From a checkpoint of a small transformer trained on Wikipedia.
Training: a variant of Muon for these matrices, 1179M tokens, 8996 steps.
MLP neurons of a small language model. Each row is named by its layer, matrix (gate and up: input weights) and neuron, and shows model dimensions 480-735. Each number is 128 + 24 x the weight over its row's rms, rounded and kept within 0 to 255. Numbers have three digits each. A neuron's up and down rows have the sign that makes its largest values positive.
Before each neuron's rows, "fires on" lists the tokens most often at its 100 highest values on Wikipedia text that the model never trained on.

fires on: " '", " he", " one", " two", "'", " sk"
L4.gate519:125120135093108112103164101185129154168135143151147136155163154128095138069160111131149153116138121102089136073112161154135106169137168151128106124129143136129136190093125118128142127121161131170158172130146166099163082177145121142149137118131161151146136074133142098121119136146164128140127108153171145171116116110097186119126123118163158136158094091141112134116099085107130114104102140087128142158162126182104124150127134139165106122086109155105132087135183120096128107105132095114133111159083160140132094135144102135083123121160145149127147086131117115135141120136140095145137162126113112166101118123173161098062094135150131177146100111124155128147140115084140112160108130172097153142160113142117147097128140166109165120146102121151109151119140133180117152164126138
L4.up519:162152102145091113137108120132123153113113106129168157130123134118122155126164128147125132132157153093136135159149087135134058107119098126112146092170121124126149116157133087151146130117134143132109118117161136121066162171156129125118112161146139136125143139142157106153131121116118104151117120121140143125143129136090114133077093112070140142131133124105111116149136113120095129123123134140162113114121113111139167092106168066162092128122105143145104090143107121174108131058112070161114143065113127123153150158185125133125116112156148125116146139155175138084140151152144116157093142095131156148121099114129111172087137127104151151170098136131095127097165139148137148127143154153153107098125085139141140122101172141157085098148108157132108147125129075107133131141108142

fires on: " Black", " Red", " black", " public", "i", "ind"
L4.gate1890:123115128139162118165124130141154126164117128138110125137114154100186113164140119118139104159120096153126115123117131154139165102126066155152096160110136114113113178145164135068134154131129135123148131093160150156175144128070146129118114122099160108139149118106157122134111131084109167110163134123108118080059159110112118121138111116116109135111124110169092103068135145160138078080086105126103094121184108082139162094165150124110144145142091165129145164158115145090152087153159123123144100138127145132114156148165163122128109066129127109116124121153123114132128153081121090173153112096153093154098149116151161127145153125128147112103118125130136118169135165113136095139148113129121150096170097115151124082102154114135139149113080123139121120113122125150138094102136117
L4.up1890:098093091157140120127100148150108112114120124131083135087136127118129107114087183128088147108098156100169111136122142123130126106128120114115163130102133140098110132127068146131129129104128155138147142091136106141134102161151130137164115145150153122117152123115137098111133105173174108125130163164125139128088149121120100105081164086132130112118137171163102160104103100131107115147122135128150122119128159134143118139178143107126128159131131166097133115115127162106142106120118126101144121154105179104100099136094130118068155157114110081106083130171138130115120115141123086136130119155100106114124122132131111128153121133087140105114117077115122175160137148102136094129123143146110136087120177111169166163131114146100084062128082101117142145145106137106133100129135107

fires on: ":", " Ministry of", " of", "ad", " civil"
L4.gate542:120149140125156157155136122097109138148084133115124135105096112182112143081136130124146128147148168085119130096161144084136117144128117122123077126095102125121127153137126093100114118149103112129097140175130108164113138095105097140126109096149128131111165122129084145177095142135124123144111145130133159151129129177145128135140104144123168156102092097142116093157089132142145135154129141096127108132141095133170121097144158149141100147138138140149150157138127088100155133112134113129115142114159117112105182208130155111148104136131131113091109110141135133073142125186177143134089140130094137103102101134152128091120119094092115130126131124126127106109094104147134089154164131165128175111102092184093144103116106118108128074116122107107112142083177142137157120124129167
L4.up542:072117135107159151127123087143087173083135124172137136141118142152088160130150154086140155157141098123172103130161153128102094155105145122132097123167121113092117099151106085129072096128155109152097154140095129100127136192171121131136147182142146153144137154131123135125102076136090166152154134119118106108109091129103107109149164149175107157129109148093135127125122132131168104111133125136103146135074125104098125168095127126101144164101117142108101124141167146148076163149164095135178151128130123175110128064119137116121102133136114114128070150137128131119124112138187169130120089137119158127141145098141076130155141126109131167112129078135116147105124130128150114143102117105132113087097149134119122134108124121116127123146112160162179087127118148105101107085146146

fires on: " D", " R", " d", " of the D", "d", " of D"
L4.gate1632:119125114081131145156132100142160098145173129153114169094092137138121114129154153125107122124114142134111095138137173129091143148123167169130106142156129162137144116119147113142113115131082144088099128147130125148100071157144112147112130114166131094117187149153134125125091096165133106112122143115116165132106128106127058117149127116116133128149096120108170124119128144125086113144163100081117110162125107142145139124117105103105133097177089141122135126101154136115102122127119158157140156143101163151127129143129121141104129089128151130152144133168208119138093160150148138135154115141155160151134063059136126127131157142139186126099135102138113099174152119134103130142143120135135137121178178155134128157101134176120106145129124153113110160138114114139059120125172128
L4.up1632:096093139087147114119153084157112087133098086119073132118098146127085115087122141126112122122087162121109155122155109131104134161113089125128110101108131143106176123122115140116138120148151096129105143130149170136113123143198179141112155152129109105112157110171120111140116116124111109117161083105102111136119089137168141152121152140100106076148111134105112125104127119141121120149112134124178099119119111138122084167118125091145126115133123165148146108094144083128112105167134173123126114127131100146119147138133091135109102123172114114131119120119152143189114138154149147134121107108099136127129164101157165127089134098133200091150099118130146114124128137162145115136156089104162142105120124150179095172112136111134124091130094097129120126121174090142094148119156103

fires on: ";", " as", ", as", ", and he", " what", ", which"
L4.gate551:153103147097128127105133100131096120124074182115116100107131173134103099114145112121121107140124182161122110101142139105139158139112114175128096111104118110107109165115132092134149125106124110141131116135156081104141109129089169111134121156124150111096137157152164152170142119113123152095146107112127192164153103127115151158195125129114111092145141106120119155172097106088144140114114121138135177112142135160135131118152110150157138115078175073173111132095090160118103115067127108097139116148153100127086136114131102149056100147114101100128129143189154157158126147138142131113098089098173110119130115097118133123139131155159097133087111134074131117123136132103085132136138167084139118095126156186135117106129170085120151117141148146102117114152175074121152150109133133
L4.up551:145090115130104122119133134093086147146169116087116119100141075140102153099136124128143104156105121151139170108083130130166091093077116112085132144118145077100120114121136108118128150097137155138119107158108138134118158095141141091128165160088134103122130108134107111136083131101141131135176116112108172151118115105105112119119136121139116137142159093144153119142146141087105106131133129136099128138153139109146099144175115140113160110184113155142145100099102174120135143118119102128109133105155146135146174135151161111152168098176146091118143135125122098128152126166114107112129119138133114127129113145134076160142142136089145150140132143122176144149152120114127152125109099128108148122107122119123113113099143108156112109146103107147159123156144137091121090145102142

fires on: " in ", "ed in ", " in the ", ", ", "s in "
L4.gate1428:141146107103152085123151115150126120127120140126068118071070120134142141127090101129120078118170139143127133183131090109124136118125117147090145136121119091143122154127174083110114139120126137092110136148181152115136097120153163131145155151127131123142152133122134150114122122143161126142144106113146093123168134104128110169133123148163120123126106156172130114147144130140123118120137165162181121096139171112136112151070175133094144155143115107127138154090134133095141133159124104119119096127137121169151149098152129126114133108140147142135187083129137126136139119117144146147142179134159170139112114107113149090157136145160149130110143151126099125153138106080148126117111116136160073126141146140126133100106121161151091134142200100126107093146182147144120171095084089
L4.up1428:121088108099154212094093140111107140144160149141144124136134119124158128157090184146198114075079138134120151115138137132171108119182131125114104165120103135123116117129138127183160110140091099150146096102121113097073129136121095121152167152127129082098114136136103130150154151131115123128125156100143142136094110127127134161136130105146071093129150151144121136119144136139102143120141106139114087110110122117086132152156131087146207116129119106111130120147092146132137062095145111117081125186115174170137154138140120112129160133138091151128116149092099102145099150127092152100136075120127138119116148124140060090156141133134119134085126123137176136182135120126131136123138103094129109138125103143119111162099123129070164122128142142124144072123125119140181117133128110

fires on: " on", "p", " with", " |", " ep", "ic"
L4.gate266:159080149136142117135155125102100084112128110089124128135093120096084149132149185116132138111121128083129147175077136136125164121145113111123123142100052173115117136086123096148077151052125096145168143117144147152150174149084121129131115142159131135143114146103121119153122153136124079122101078137087145132134135090117168151108114174147129122120189155147125116149151159127135146152134133106141108125101142092106095138155101150100108138150123132104118109153121133130108118134130142109099157138152111104135151151108152113115153125100135127098141136123143117139127096119171129172115102113122159138158168114135088143148092166147123105138157149099105100136152135123127134113124140122131164108149124122104115165126132133175118171142134110134118149073109111148131120137151135
L4.up266:112125110115172091135146141117162136099088135133101103125099121153173141147130153118112128131148153090155157145107151095165147123145124148153141123121139136109103102109149126094145123130107115135147111146091163138161146144106105152129129121105120101108096121143127135134106122128089112148092117133154125109107107148097114131122149156147122117118135094127137072149153159125137122121161118111120086137112122124094135119045108070107166124106107121127068163138137082105121084154126163101109151108148123099129084124123116158152068145102120141135152102115129156158138092128139157131146106166130132144154155134138088134180132135149127130109089133137157107103165114125143131113161155140158132152184132136125137123150117173140161114116127126105154115131128202147183094132118145

fires on: "ic", " Gu", " Luc", "ical", "x", "c"
L4.gate1654:124116130100173142164160106132069089171163150136119116097147149148162139105111138132147123146146128151098170132096142122137139126119109130178121139089152109110139136173164137133149164127103139075134066140117152096137137123149166165129110129165127126105078130139124132125113128133138103121119112129102155166141156124133110143149130154176117100099160144111137131135152127126124140102174123151118150153124097146119118107128100165161099112109125134112170167147141124133112131151159126153144149152114086103078120132126138129123120140103156117092140134140157153152146138090106109081100124122139157132113128156134141154117139163143163113121148135098146145118155121127153191133112088107107139098149156118127114120112116120164111138158124122163156113134097111134140158126128091
L4.up1654:100110141093126158153133124122101120146122159099161141117124087102115132100147128138162097156098151139113127105085152111121106110127138119109106128143163110113097155165153104149110125153107112127161102107161103140124088140152144140124111090127087121172125119140139139093165111107118155115144089120138132108112175150111071182128124166149102138115130116097128128146150149109132134132146159130124143153110145111143085166120131137133104144148132095122148144124130136139139145101160099124134151108124123106119161151153156153046119117184127084130145107128136168119145151109126131110146145134132111141122125134141133159108106121094139145142132142116090171115120117099142125146134121121111157080107122119111123109155096107077129120125172102110143161096129078101126143111090122

fires on: "23", "24", "25", "34", "n"
L4.gate1527:106102137158131137144136145100151113126135103166108132128125122117187118155123123127100142156126125128129131115076141148158060136106109097111099161134102114147107143103157089076164122167112109094098179073125129128130107140098116152157112084136094139128155147140121137133126138103148109111120111092142156139118144116107109117133123153125084086130131133133129159129143150159128146113137105087151132128130163112136126105143094134150104143118102152144152088144118106132145184178128135138113182164089139166133113123142149129114168139144161127139102149144096078128111137131088178148110147080126079138090132144116111125100151139096101170170118134092110154130110110135125096140180117159150098178129102112154125124145149099145166140151117139111112172121075143100111133128148100
L4.up1527:112168082147132139144099139102137163111159141161125123111147142143150178169133108120138126071102112166094101113163101104087118178128128181160153106136117129151077151141185101128132141145109127137129149138121131098154157104139114176134126177144149113121162148095146153154101116142141155122089117086172138153099131132092135131117134097145154123107134161140088165153079131116132124171104129141193155074110127126122110142142120101122133120133125131142070087130119141124162155149135105128124138116136056126137113165136119121122147117094097072143106115154119138119128139141175110101151121132150072077120152114066137123100152124120112127137159145148117094131127165104142134143138145138151138145133128081116115124115128132112110116151124077123057146104150159107112170130088147

fires on: "l", " rel", "el", " bel", "ol", "aly"
L4.gate205:124137107179119139134118117162097164124148105146143143133131126136115166103166165146119143154090105125073099120143150152106125132114152140165116157142146113120092097120118131175105142095147123127154091086139123172101129111178106141165142095126140113194135140053141112116113146146101107158088120098133158115149138117105120139104150109160141112145072139105111101145094134163111168144146107133094114142136126140130125109131113125142101090136103122152124084141156186087112146152107137111144167131095139094107120106146135119142116088157138167125136166133076163115141121110121103095113139145140146130130122117123096107093136112128130118124173107119152115134135090155146164131132114111113160074122112149145122131119108138158117115104128129140166126099123139115165141151131121
L4.up205:119118148157152172133148138114141148159135107069150123114106140114139101149087146098129144148105145146125117125097143171117108103140089142118130101119119112075131142119139142160139129134121111132112106094125085097085146172106118108106123167139113136146093144156151155080076097180131153106131133107165193140112140180170129088124095155113145119143105139092084092143108083109179108126119141118130078136111186135128125078108127110140097153131134102135111155146106102116137166150089142103090146105123144120134136110112075151111149120109153097140126114101108165098148149116107154111171154085115165165131142101099058103126121154096087091119124135091105146122119136113137136119099139125106138158101132128140148087111106170149092129136087125115130101107100117111123116163098152

fires on: " Ch", "z", "h", " ch"
L4.gate1435:144124140153138120092148139107162103151122128105139098103129120144115121160121126164082098103115123117136097106150141153137137134074159127149089120128124133132155109168072107170127122079086094157132137132137159114151134153164109153110168130101136137155152139110149156104152154133110146169120133132147156158144134144141117126136137074115108103133174131115143153074100158132134136170109092084127086090121104162132105110129125109089123126168110137128134154179155202116091130113144145098108153098125174116091140165094138119102112122081129125139155151120142123151139145160112162120108103126102115116141129129102076087132113135120127120142117147153125117128098116142104100145161088128113137148132117098139125165068147149092108129142090132190107167131135166147154146078102190
L4.up1435:168154115150125147146156114124161138158143117166107140106155120128137125112133136110156135124134151180121149147141124147147133154112082135080148103074101059114143153109122098121129133123132159136128108104106129093110110127136145157170111148104151134112185083158086164106103088111141169152118107146129122098155153145128145117128112123132131089132166110098139160128102119131148155106140145137171126152123112155142108193095082136153128119134104126128101108144087177166122098198123123140163132167122128131116116132154136091148155120158133150086106152168136124164151157152160179128150158147112120117105123157136114065130133146120142140135074099100122148142105110108112123124103108090109109102134147119188150122143117131137137105155135132117119127142148097099144129137132138